config.toml
num_attention_heads = 7
norm_eps = 1e-06
init = "uniform"
lr_mult_o = 1.5
lr_head = 0.00327
MLP neurons of a small language model. Each row is named by its layer, matrix (gate and up: input weights) and neuron, and shows model dimensions 160-223. Each number is 128 + 32 x the weight over its row's rms, rounded and kept within 0 to 255. A neuron's up and down rows have the sign that makes its largest values positive.
After each neuron's rows is what it responds to, as a language model described it from the Wikipedia text at the highest values.

L3.gate504 [ 83 120  87 135 117 126  53  60 128 141 101 120 147 132 173 103 117  78 110 130 134 162 143 148 114 110 108 122 162 109 142  88 189 135 110  84 134 169 159 100 134 126  94  62 151  68  95 155 110 108 115  96  98  80 144 163 152 126 151 142 111 113 131 172]
L3.up504 [142 144 102 110  91 180 133 145 124 112 151 156 158 105 130 158 156 141 141 101 145  95 134 222 124 142 107 149  62 100 130 118 123  70 165 131 123 104 147 111 112 110 135 101 143 106 108 124 164 161 102 114 133  91 126 159  98 159 160 142  81 163 124 126]
Responds to: Tokens directly before an expected numeral, such as chart "number"/"No." (peaked at number 43), "age of" (90), "$", or a time colon.

L4.gate1403 [120 109 104 124 107  86 202  85  59 141 151  96 119  93 125 122 114 138 176 138 104 133 153 114 125 181 107 136  88 121 138  98 125  94  75 173 190 161 139 116  86 116  88 144 148 190 119 146 109 113 138 179 172 143  90 149 102 139 134 114 138  81 166 130]
L4.up1403 [134 118  68 109  78 171 176 121 129 197 139 142 173 109 133 173 113 141 129 119 152 158  65  77  95 186  60 171  90 162 177 117 125 171  98 166 137 156 104 123  57 111  95 134  68 107 113  80 208 143 115 128  78 141 116 107 161 145 135 165 186  81 128 108]
Responds to: Short word-piece tokens ending in or containing "e" that are split off mid-word, often in names and rare words, such as tri'be', Cos'me'tically, ab'bre'viated.

L2.gate1370 [155 178 110 101  87 176 159 179 132 139 156 146  90 142 104 131  93 129 127 142 161  64 121 130 132 135  63 145  82  77 174 124 128 106 152 113 160 153  94 172  75 109 150  73 103 110 155 139 111 121  94 127 140  79 156 103 137 159 116 156  69 144 119 123]
L2.up1370 [134 106 121 129 132 128 144  89 111  53 127 164 117 169 104 190  92 167 199 113 157 117 142 130  95 107 168 108  81 133 119 117 129 127 140 169 128 133 110  82 196 121 116 110  84 120 171  40 144 129 135 100 133 203 140 111  99 104 139 102 118 126 144 188]
Responds to: Quantifier words that begin a clause and point back to a group just named, such as Both, All, most, one, many; also auxiliaries like had, did.

L4.gate1159 [112 185 100 113 116 158 130 150 149 132 156 126 236 103 186 112 106 135 160 114 129  61 131 135 108  87  93 121 127 155 122 151 139 136 101 138 136 152 141 146 104 162 110 123 171  82 114  99 127 129  96 175 114 103  80 114 127 107 173  69 115 116 151 162]
L4.up1159 [139 149 113 101 118 174  70 105 172  82  41 116  83 100 156 114 106 168 156 165 123  96 131 121 155 143 131 164 128 146 165 163 121 130  54 175 139  99  88 179 106 189  79 102 172 103 187  96 137 129 154 135 153 154 100 102  97 154 104  68 112 152  73  74]
Responds to: Mainly "age" in "at the age of", plus tokens whose continuation is nearly fixed: "a number of", "as well", "Pitts|burgh", "Si|ber|ia".

L4.gate1913 [ 90 122 188 155 111 139 104 150  84 194 136 157 149 129 120  84 137 123 120 146 175 118 169 157 128 166 101 111  86 108 143 114  49 140 158 158 118 146  88 143 156 105 102  94 117 146 123 151 134 134 107 152  98 142 130 132 133 140 173 130 141 162  92 175]
L4.up1913 [166 107 121 112 161  90 149 120 143 140 146 170  96 154  83 124 134 141 139 153 109  92 181 151 166 175 154 158 125 129  81 154 158 159 121 114 136 133 101 160 111 129 141 150  75  86  88 187 149 115 148 125 100 138 122  97 116 118  92  94 108 131 147  91]
Responds to: Separators and unit tokens right after a number in stat tables and infoboxes, such as "| ", "; ", "/ ", "kg ", "km ".

L3.gate1685 [132 128  96  89 176 146 119 147  99 132 105 124 116  94  95  91 165 136 151 110 153 109 177 133 130 147 134  76 157 137 189 104  76 108 110 128 194 149  52 127 131 127 188 166 134 147 138 104 128 122  78 175 127 133 129 148 142 149 106 159 133 136 130  82]
L3.up1685 [191 111 153 137 181 124 141 126  46 109 112 169 127 127 156 109 133  33 107  97 131 151 139 106 145  92 185 112 123 192 143 120 115 131 170 139 175  77 128 155 139  72 188 116 117 119 202 123 119 134 107 224  93 115 166 170 127 145 135  98  70 177  98  90]
Responds to: Word-final pieces completing nouns for stage, screen and art works or events, such as oper·a, TV special, exhibi·tions, plus some stray word-completions like simult·ane·ously.

L2.gate97 [138 122 101 120 126  86 123 112 127 103  77 156 126 134  93 156 163 160 137 150 155  81  79  70  57  96 187  94  99 105 143 140 105 153 123 136  77 126 115 120 168 149 167 122 108 137 124 174 122 138 136  76 143 165 111 153 100 182 161 124 166 108 108 102]
L2.up97 [109 158 210 118  60 148  85  70  95 113 138  87 132  43 146 159  74 142 183  99 110 130 141 116  76 117 183 137  81 125 107 144 180  91 113  87 132 140 137  96 133 106 116 116 106 153 132 109  72 167  51 161  68 169 146 124  87 134 114 163 140 101 136 136]
Responds to: Words naming TV, film and theatre formats or networks, often word endings, such as series, movies, Broad-way, CB-S, program; weaker on table pipes and quotes.

L3.gate948 [159 113 152  82  65 150 149 149 117 131 100  83 138 148 115 115 106 170 137  77 175 118 116  93 105 181  87 107 144 110 123 128 102 113 155 157 114 163 119 108 163  46  90 133 140 146  63 137 129 152 145 145 141  36 151  98 112 186 102  57 117 170 123 164]
L3.up948 [102 126 113  80 141 128 135 166  92 138 190  97 132 159 162 106 186 124 177 136 183  97 125 166 105 146 113  89 138 122 133 150 106 188 208 165 128 101 144 107 141 143 106 113 177 104  83 149 136 153  50 172 157 119  97 146 140 119 172 110 124 105  91 175]
Responds to: Newline tokens that end a table row, list item or infobox header, right before the next "| " row or "- " item, e.g. chart tables, track lists, gene-data boxes.

L2.gate1453 [144  85 132 145 114 154  79  73 163 168 146 211 148 119 157 118 184 121 123  87 124 132  82  98  94 152 122  99  97 181 168 145  84 121  88 108 141 158 143 107 153 111 184 105 133 164 114 127 105 114 138 164 141 142 153  79 179 186 203 108 111 129 136 140]
L2.up1453 [137 177 145  58 108 139 118 106 157 118 138 165  95 125 159 110 106  82 182  97 112 108 130 133 139 143 173 158 129 188 149 154 109 247  77 117  83 192  76  86 163 112  48  86 109 151  66 124 159 155 168 123 130  95 117 145 131 104 131  78  57 135 177 141]
Responds to: Short word-piece fragments early or mid-word in foreign names and titles, like She in Sheikh, ber in Obersturmbannführer, ne in Gneisenau; also English re- and hyphens.

L3.gate1700 [ 91  87 156 183  87 101  79 156 126 136 168 112 113 162 115  86  86 145 132 138 154  94 140 131 120 135  95 130  94 186 108 172  92 104 184 152 107 150 119 101  91 148 102  41 130 118 144 133 127 111  96 120 174 155 126 116 123 129 148  77 163 103 130 111]
L3.up1700 [115  69 128 120 114 137 103 138 138 115 108  68 128 108 130 141 140 142 179 118 125 100 122 167 125 124 152 131 133 128 124 126 132 154 152 164 127 115 133 136  90 128  89 149 130 121 160 220 107  91  81  91 144 148 102 131 132 104 199 133 136 148  74 148]
Responds to: Word pieces inside proper names, mostly people's names in lists and tables, such as Ro-th-man, Mc-Laurin, Hea-ther, Debb-ie.

L3.gate2284 [142 144 173 148 156  98 115 126 157 135 147 141 137 129 108 128 148 152 141  93  90 165 144  78  66  79 107 123  72 177 136 174 152 121 161 211 135 174 134  88 123  82 144 155 110 144 196  96 196 160 198 129 131 192 167 137 134 182 141 141 158 103 133  79]
L3.up2284 [133  78 147 132 106 144 154 120 142 124 179 113 153 124 112  83 180 128 101 130 107 113  84 114  97 128 180 103 132 179 122 177  82  79 104 120  88 151  75  76  93 161 123 125 120 108  66 143 126 151  97 120 146  81 145 119 133 182 196 124  77  58 140  96]
Responds to: Opening word pieces of longer words split into tokens, mostly re-/Re-/rec-/ret-/reg- (rebuilt, recover, retention), plus fret, disc, ob.

L2.gate560 [107 156 140  89 119 121 143 168 123 128  70 179 183 112  69 118 193  96  88 128 132  66 153 148 159  85  63 104 143 161 158 109 159 138 107  68 112 148 137 105 113 143  99 173 121 110 104  46 113 178 113 159 108 160 164 115 156 157 124 123 113 103 131 132]
L2.up560 [112 124 103 113 120 109 161  82 158 132 157 155 122  88 148 164 186 107 141  88  62 128 104 144 110  57 134 113 164 101 153  83 152 133 129  96  89 136 106 156 131 100 139 178 104 124  45 117 122  88  78 170 132 121 149 126 158 202 105 147 103 111 102 140]
Responds to: Short opening pieces of split words, mostly capitalized proper names and place names, such as Si in Siamese, Siberia, Sioux, plus Di, An, Bo.

L3.gate959 [106 151  97 108 176  60 147 158  69  97 143 126 113 145 159  87 157 135 142  95 132 134 101 154 143 119 122 156 109 140 136 184 122 128 105  94 118 134 112 157 159  94  77  98 156 169 189 137  86 118 135  86 105 106  85 145 137 105 159  33 125 174 135 164]
L3.up959 [158 184 144 108 124 105 142 117 125 156 116 140  82 177 123 126  97  32 105 152 180 139 118 145 192 188 100 165 111 127  88 145 120 159 164 132 113 133 111 190 166 111 142 152 100 153 126 139  83 173  86  99 101 151 118  83 150 125 161  91 139 179  80 126]
Responds to: Tokens inside association-football career text and stats tables, mostly separators or connecting words right after club or season names, e.g. "Cardiff City: 2012–13;", "West Ham United |", "loaned to".

L3.gate286 [129 132 199  82 131 209  90 118 162 170 110  95 129 121 177 136  88  54 147  76  95 115 146 149 137 138 117  92  78 100 126 124 175 102  71 100  97 171 153 178 104 118 116 170  90 121  85 170 206 140 115 148 110 157  90 144 190 133 100 141 201 149 168 152]
L3.up286 [105  80 132 101 121 121 132 119 155  90 120 130 156 165 123  95 127 155 102 116 150 160  58 171  97  81  90 108 124 137 108 136 173 133  81 159 111 155 143 107 113 197 123  88 133  93 152 175 127  97  48 129 105 124  32 136 153 121 152 111  96 108 119 127]
Responds to: Early word-piece fragments inside proper names, mostly French, Spanish or Czech, such as Lou, Bou, Mé and the accented á in Dvořák; weaker hits are the final 2 in years like 2012.

L3.gate1210 [150  87 106 105 106  93  63 116 108 133 121 119 109  97 154 133 142 129 154 107 150 132 116 107 144 129 146 133  98 235 126  84 160 169 138 172 145  90  71 101 155 155 147 124  77 100 126 111 120  73 126 127 155 189  91 108 167 110 122  78 126 152 148 122]
L3.up1210 [ 83 101 142 107  56 147 150 162 149 160 133 127 143  75 136 149  68 130 127 102 153 175 126 142 186 144 148  93 157 107  89  72 124 103 104 138  97 114 115 157 152  85 114 173 171  74 159 173 162 149 161 162 106 117 128  80 151 162 158 123 146 152 128 109]
Responds to: Final pieces of multi-token words, mostly first names before a surname (Harri-et, Jennif-er), plus closing quotes or parentheses before table pipes.

L3.gate2001 [188 130 183 147 133 141 135 190 185 165 170 127 103 124 177  93 174  83  64 111 169 141 122  91  82 106 115 158 139 150 143  89 107 112 147 129 126 135 175 105 101 101 161 130 100 143 192 152  97 166 104 158 117 111 128 142 147 111 102 135  94 174 164 109]
L3.up2001 [ 96 160 102 170 155 138 159 124  67  97 152 144 103 118 135  89 101 140 117 160 152 125 105 109 102 110 169 116  98 127  74 143  30  71 102 106 141 137  97  72  84 115 148 209  92 119 178 132 196 178 131 125 144 106 160  97 114 128 167 111 126  89 179 161]
Responds to: Quantity words opening a noun phrase, such as most, some, two, plus bare numerals in table cells, e.g. "most papers", "some foundations", "| 2 |".

L2.gate358 [131 236 140 134 153 121  81 109  83 151 103 111 149 102 121 186  94 163 133 152 139 137 122  65 204  87 119 128 148 141 101  85 158  94 138  77 180 160 104  95 102 111 187 103 148 113 121  85 178 133 149 151 119  91 165 166  78 120 199 151 170 124 121  95]
L2.up358 [119 192 165 139 146 124 123 114 135 118 116 136 165 103 120 158 191 148 134  98 132 144  68 158 168 100  56 118 157 127 121  76 120 100 160 124  95 116 155 113 113 146  74  98 161 127  73 112  78 148 131  77  80 138 151 145  94 137 162 146  98 118 133 128]
Responds to: Final pieces of proper names split into several tokens, mostly person or place names, such as Morris-ey, Clin-ton, Les-lie, Meluh-ha.

L2.gate200 [151 180 118 186 121  86 121 160 129 113 168 160 137 140 120  86 119  98 106 135 111 147 146  77 126  95  96 125  81 124 151 152  97 141  91 127 166  93 145  91  73  78 175  71  99 145 144 151 145 166  95 138 110 104  78 177 162  91 116 137 115 125 104 168]
L2.up200 [ 89  87 102 170 110 155 147 120 139  63 163 158 136 131 112 121 148 102 117 126 126  82 158 122  81 104  96  94  99  95 122 111 107 165 110 121 160  76 191 170 106 151 139 130 144 119  74 169  74 175  91 128 118 105 156 132 145  71 111 146 123  36 163 123]
Responds to: Opening or middle word pieces that clearly need a continuation, mostly names in tables and lists (Lou-ie, Bou-levard, sh-opp-ing, Sn-ow), plus partial numbers such as 20.

L2.gate1515 [140 112 132 115 124 138 128 122 142 185 160 155 152 130 117 104 141  76  91  47 114 119 172 128 135 135 143 111 119 142  76 149  88 149 114 188  97 117 154 158 119 155 138 174 176 162  86 151 136 175 110 100 155  88 170  98 108  94 118  99 138 138  78 181]
L2.up1515 [123 125 140  61 129  87 117 127 102 140 130 126 128  92 135  70 105 116 113 166 174 132 103  85 128 144 113 113 147 129 172 189  67 109 223 127 118 111 111 134 192 114 111  90 140 149 156 184 102 137  95  82 163  64 126 142 129 148 122 131 187 122  79 159]
Responds to: Words and word pieces inside wiki tables, lists and headings, often a cell's first word after a pipe, such as Party, Canadian, Ann; weaker on mid-word pieces in prose (mobil-ized, acc-essed).

L2.gate1077 [108 121 141 140 116 141 170 119 157 154 140 107  75 175 148 137  98 168 127 109 178 111  85 167  72 133 150 110 129  85 120 132 130 132 158 162 133  69  22 149 220 144 154 135  91  98 125 125 175 162 185 106 142 143 121 153 153 138 122 135 186 140 152 155]
L2.up1077 [158 117 133 148 140 148 135 107 113 121 134 194 167 166 140  88 149 198 110 142 162 124 126  99 102 106 143 123 206 143 136 177  98 133 113  88 192 105  85 119 191 132 177 146 110 121 132 126 115 183 143 107 110 122 120 147 116 197 164 106 181 177  91 119]
Responds to: Tokens inside proper names and table cells in sports pages, especially football club names and statistics rows, such as United, Cultural, Cardiff.

L2.gate1854 [148 128 168 146 158 154 104 101 154 145 115 129 134 144  90 127 162  58 136 114  72 131 117 106 164 207 185 119 160 145 171 168 120 158 121 107 146 127 102 151  87 176 109  82 100 123 122 169  95 105 115 186  98 113  87  82 117 123 159 137 139 164 137 136]
L2.up1854 [133 148 152  65 138 109 117 110 132 101 170 107 133  98  71 116  93 160 102 122 123 104 126 199 125  61 128 117 125 124 101 155 129 162 142  91 144 156 152 131 138 170 111 172 149  70 145  92 116 171 127 137 139 107 150 159  86 113  80 158 112 144 134 156]
Responds to: Tokens that strongly predict what follows: the first word of official names (Public Works, Federal Emergency, National People's), age in "the age of", and word-starting fragments like clim, exhib, bir.

L2.gate1374 [ 90 135 178  46 145 118 168  92 146 103  96 132 128 115 133 125 163 152  62  94 126 201 220 109  77 168 170  93  89 144 141 127  91 120 113 143 148 125 125 177 150 159  95 184 116 100  99 154  84 125 151  78 116 141 128 107 149 103  70 102 138 166 103  99]
L2.up1374 [133 101 141  42 103 111 132 116 139 123 103  90 180 167 132 183 138 168 155 172 168 118 107  94 119 131 122 141 141 140 162 162 106 154 135 118 106 125 123 146 170 141 116  44 139 111  70 125 132 118 121  66 142  97 129 179 114 106 116 140 122 162  89 112]
Responds to: Line breaks ending an item in a bulleted list, infobox, or table, so the next line starts with "- " or "| ", e.g. cast lists, year-by-year winners.

L4.gate1155 [ 94 108 126  77 126  93 106 171  78  90  51 128 148  89 119 123 116 174 127 129 171 130 107 127 125 109 117 113 122  58  97 138 142 112  92 115 128  65 187 141 154 160 139 124 107  56 177 146 174  98  82 120 132  64  98 173  96 111 107 158  94 183 200 162]
L4.up1155 [ 82  75 138 131  83 160  79 129 129 126  88  84 129  85 166 141  84 141 149 168 179 134  71 133 116 149 136 133 108 145  70 155 124  89  83  86 147  94 130 104 130 133 113  68 100  79 129 169  87 136 168 135 114 188 136 200 119 120  99 191 151 191  98 165]
Responds to: Short opening word pieces that begin a longer word split into subtokens, especially "di" as in di-minutive, di-agonal, di-aries, car-di-ac, also Com-edy and bre-thren.

L3.gate1327 [144  70 223 122  97 146 148 139 155 128 125  97  93  53 106 129 105 110 140 210 121 171 120 186 146 177 149 115 132 133 107 113 164 122 146 155 175 121 148 172 103 129 112 108 122 107 153 136 150 132  72 151 151 211 116 105 102 107 168 117 161 162 146 118]
L3.up1327 [150 140  97 166 143 153 161 169 142  68 148 122  39 203 150 115 120 122 131 144 133 160 126 142 143 127 113  84 136  51  92 105 133 101 103 134 149 166 181  97 142  65 132 145  95 183 140 103 115  88 106 169 113 179 132 104 160 117 156 178 109  92 119 137]
Responds to: Opening or middle pieces of words split into several tokens, often di/Di, where the word continues, e.g. Direc(tors), kil-omet(res), Sen-eg(al), Di(ploma).

L3.gate369 [106 162  97 193 166  94 112  83 128 129 126 110 130 117  78 173  75 156 106  79 119 171 127 155 121 120 152 149 107 161  99  99 131 101 158 153 105 141 113 124 142 137 144 143 120 178 107 119 147 139 113  71 166 105  98 135 158 121 178 114 117 198 119  91]
L3.up369 [152 138  66 136 171 154 107  81  88 175 141 127 138 161  90 170 144 139 101  96 145 181 123 128  74 133 164 129 175 148 111  92 202 116 125 136 151 115 114  76 122 134  97 113 162 158 138 137 132 150 138 123 126  62 154 208 170 153 156 158  67 132 148 116]
Responds to: Word-final pieces that complete a split proper name, mostly personal names in tables, cast lists and credits, such as U-ri, Tul-ly, Larys-a, Tbilis-i.

L2.gate668 [123 167 167 146  68 144 184 121 164 117 137  80 128  42 191 124  69 149  88 112 104  81  96 168  77 152  87 103  93 179 137 146 155 125 121 110 129  80 121 144 103 111 187 124 110 102 156 109 175  84 149 154 116 151  81  91 121 148 160 128 116 120 124 138]
L2.up668 [ 72 134 147 178 113  70 137 119 155 144 121 103 146 127 117 212 109 155 138  96 106 129 102 181 121 156 122 123 171 126 136 149 155 107  70  69 122  98  98 155 118 129 189 134 150 138  92 159 131 118 121 191 163 170 116 120 105 172 130 171 125 142 180 154]
Responds to: Middle or final subword pieces inside proper names split into several tokens, often in tables or lists, e.g. Mavil, Crowder, Cartwright.

L3.gate1730 [122 147 160 154 173  75 129  97  96 148 138 127 151 129 121 163 127 171 111 117 165 105 166 178  71 121 125  88 181  86 131 121  91  98 131 110 127 107 163 211 160 132  92 166  82  84 140 131 123 157 115 165 118  86 156 119 162  74  65  97 157 177  80 109]
L3.up1730 [137 112  84 118  76 150 149 109 153 107  44 101 162 147 162  75 111 165 227  75 111 182 121 169 193 196  83 135 134 171 118 105  88 150  94 171 135 113 164 119 193 132 141 196 140  91 132 140  95 154  95  99 146 168 111 130 128 118  69 107 163 143 184 128]
Responds to: Separators and numbering in tables and lists, such as row-start pipes, "5:47" colons and "12. " markers, plus name fragments like Liz-z-ie, Anast-as-ia.

L4.gate126 [118 159  96 159 116 137 102 147 106 146 137 166  94  91  99 182  70  35 139  75 131 165 137 137 109 166 152 110 133 142 153 126 157 134 105 136 159 164  93 163  67 101 123  99 105  96 158  76  77 136 174 151 111  99 103 167 158 120 100 175 131 114 117 117]
L4.up126 [112  88  95  95 162 134  94 192 139 141 134 133 112 110 156 194 142 146  98 159  87 165 167  78  86 143 164 132 118 122 118 115 154 165 131 121  98 117 122 179 127 134 163 166 145 114 110 101 109 136 157  89 151 115  98  94 113 102 138 123  86  62 141 125]
Responds to: Word-piece fragments, often vowel clusters like u, we, aw, gu, qu, inside names and foreign words (McGuire, Asharq Al-Awsat, Raquel), plus separators in tables or lists.

L4.gate1712 [ 92 100 122 125 148 147 140 126 107 106  99 108 141  84 188 145 138 110 124 133 102 126 103  82 125 123  88  94 131 153 151  76  80 132 109  56 178 202 134 145 116 103 143 142 130 135 125 107  97 152 101 113 125 168 114 173  97 112 169 132 100 134 106 132]
L4.up1712 [ 90 147 128 153 103 141 158 121  94 127 125 103 166  81  61 142 116 124  88 136 105 126 151  71  90 102 102 140 126  97  95 186 132 125 129 137 136 173 134 174 122 112 166  87 169 121 149 185 218 150  86  78  65 134 125 131 101 109 149 151 117 100 129 124]
Responds to: Last fragment of a multi-piece surname ending a full person name, before a table bar, bracket, dash or verb, e.g. Tur-ner, Kenn-edy, Aqu-ino.

L4.gate2352 [ 99  87 100 187 126 117 197 121 130 188 104 163 137 153 130 129 124  82 141 159 180 121 105  67 160 143 174 109 159 196 120  94  95 147 120 145 173  93 139  78 175 130 119 101 168 125 200  93  58  93  89 127 145 131 180 141 136 169 187 143  95 138 162 124]
L4.up2352 [151  87 123 195 129 178  74  63 109  99 146 157 104 136 167 112 145 162 172 137 101 161 125 115 168 100 135  82 176 144 116 143  97 132 168  89  55 132 154 136 153 157  99  56 100  71 170 140  98 147 132 102 168 160 143 127 128  89 152 161 145 147 139 100]
Responds to: Final or later pieces of country, state and city names, especially in sports tables and biographies, such as Ecu-ador, Costa R-ica, Hung-ary; occasionally word endings like inj-ury.

L4.gate2208 [154 115  95 198 173 130  82  88 143 175 139 141  87  99 143 131 163  86 158  94  95 114 118 105 144 142 149 141 118 118 108 118 150 156  68 156  83 140  93 130 144 133 147 109 155 146 118 103  61 134  73 147 156 169 167 120  57 130 164  98 115 195  95  59]
L4.up2208 [ 91 109 184 120 145 108 135 144  94 143 118 131 149 132 145 107 156 115 175 163 131 123  98 139 135 126 127 128  96 120 164 173 146 183 132  79 145 113  90 144 160 136 135 100  99 117 100 133 109 129  86 198 155 149 175 123 107 137 156  94  88 181 143 107]
Responds to: Tokens naming or describing a film, TV show, play or broadcast in entertainment articles and filmography tables, e.g. production, episode, premiered, Broadway, HBO, miniseries.

L2.gate1872 [131 106  74 167  60 174 185 124 186 140 141 107  51 110 125 119 133 112 148 139 164  96  99 138 120  78 185 143 136  78 202 114 182  87 101  68 184 128 169 121  96  87 116 144 145  57  86 165 141 177 191 120 155 111  86 212 145 104 108  99 106 173  84 123]
L2.up1872 [104  93 126 117 144 184 114 136 112 182 114 122  91 118 174 168 228 134 108 134 169 122 124  85 104  80 166 175 103 139 146 169 101 210 146 101 150 142 126 157 148 130 102  87 126 111 135 105 150 134 177 170 135 118 108 154  67  84 120 126 146 129 148 118]
Responds to: Mostly the first word of a line after a heading or table, such as Note, Key or Colour key; also "most" before "of" and "Justice" after Chief or Department of.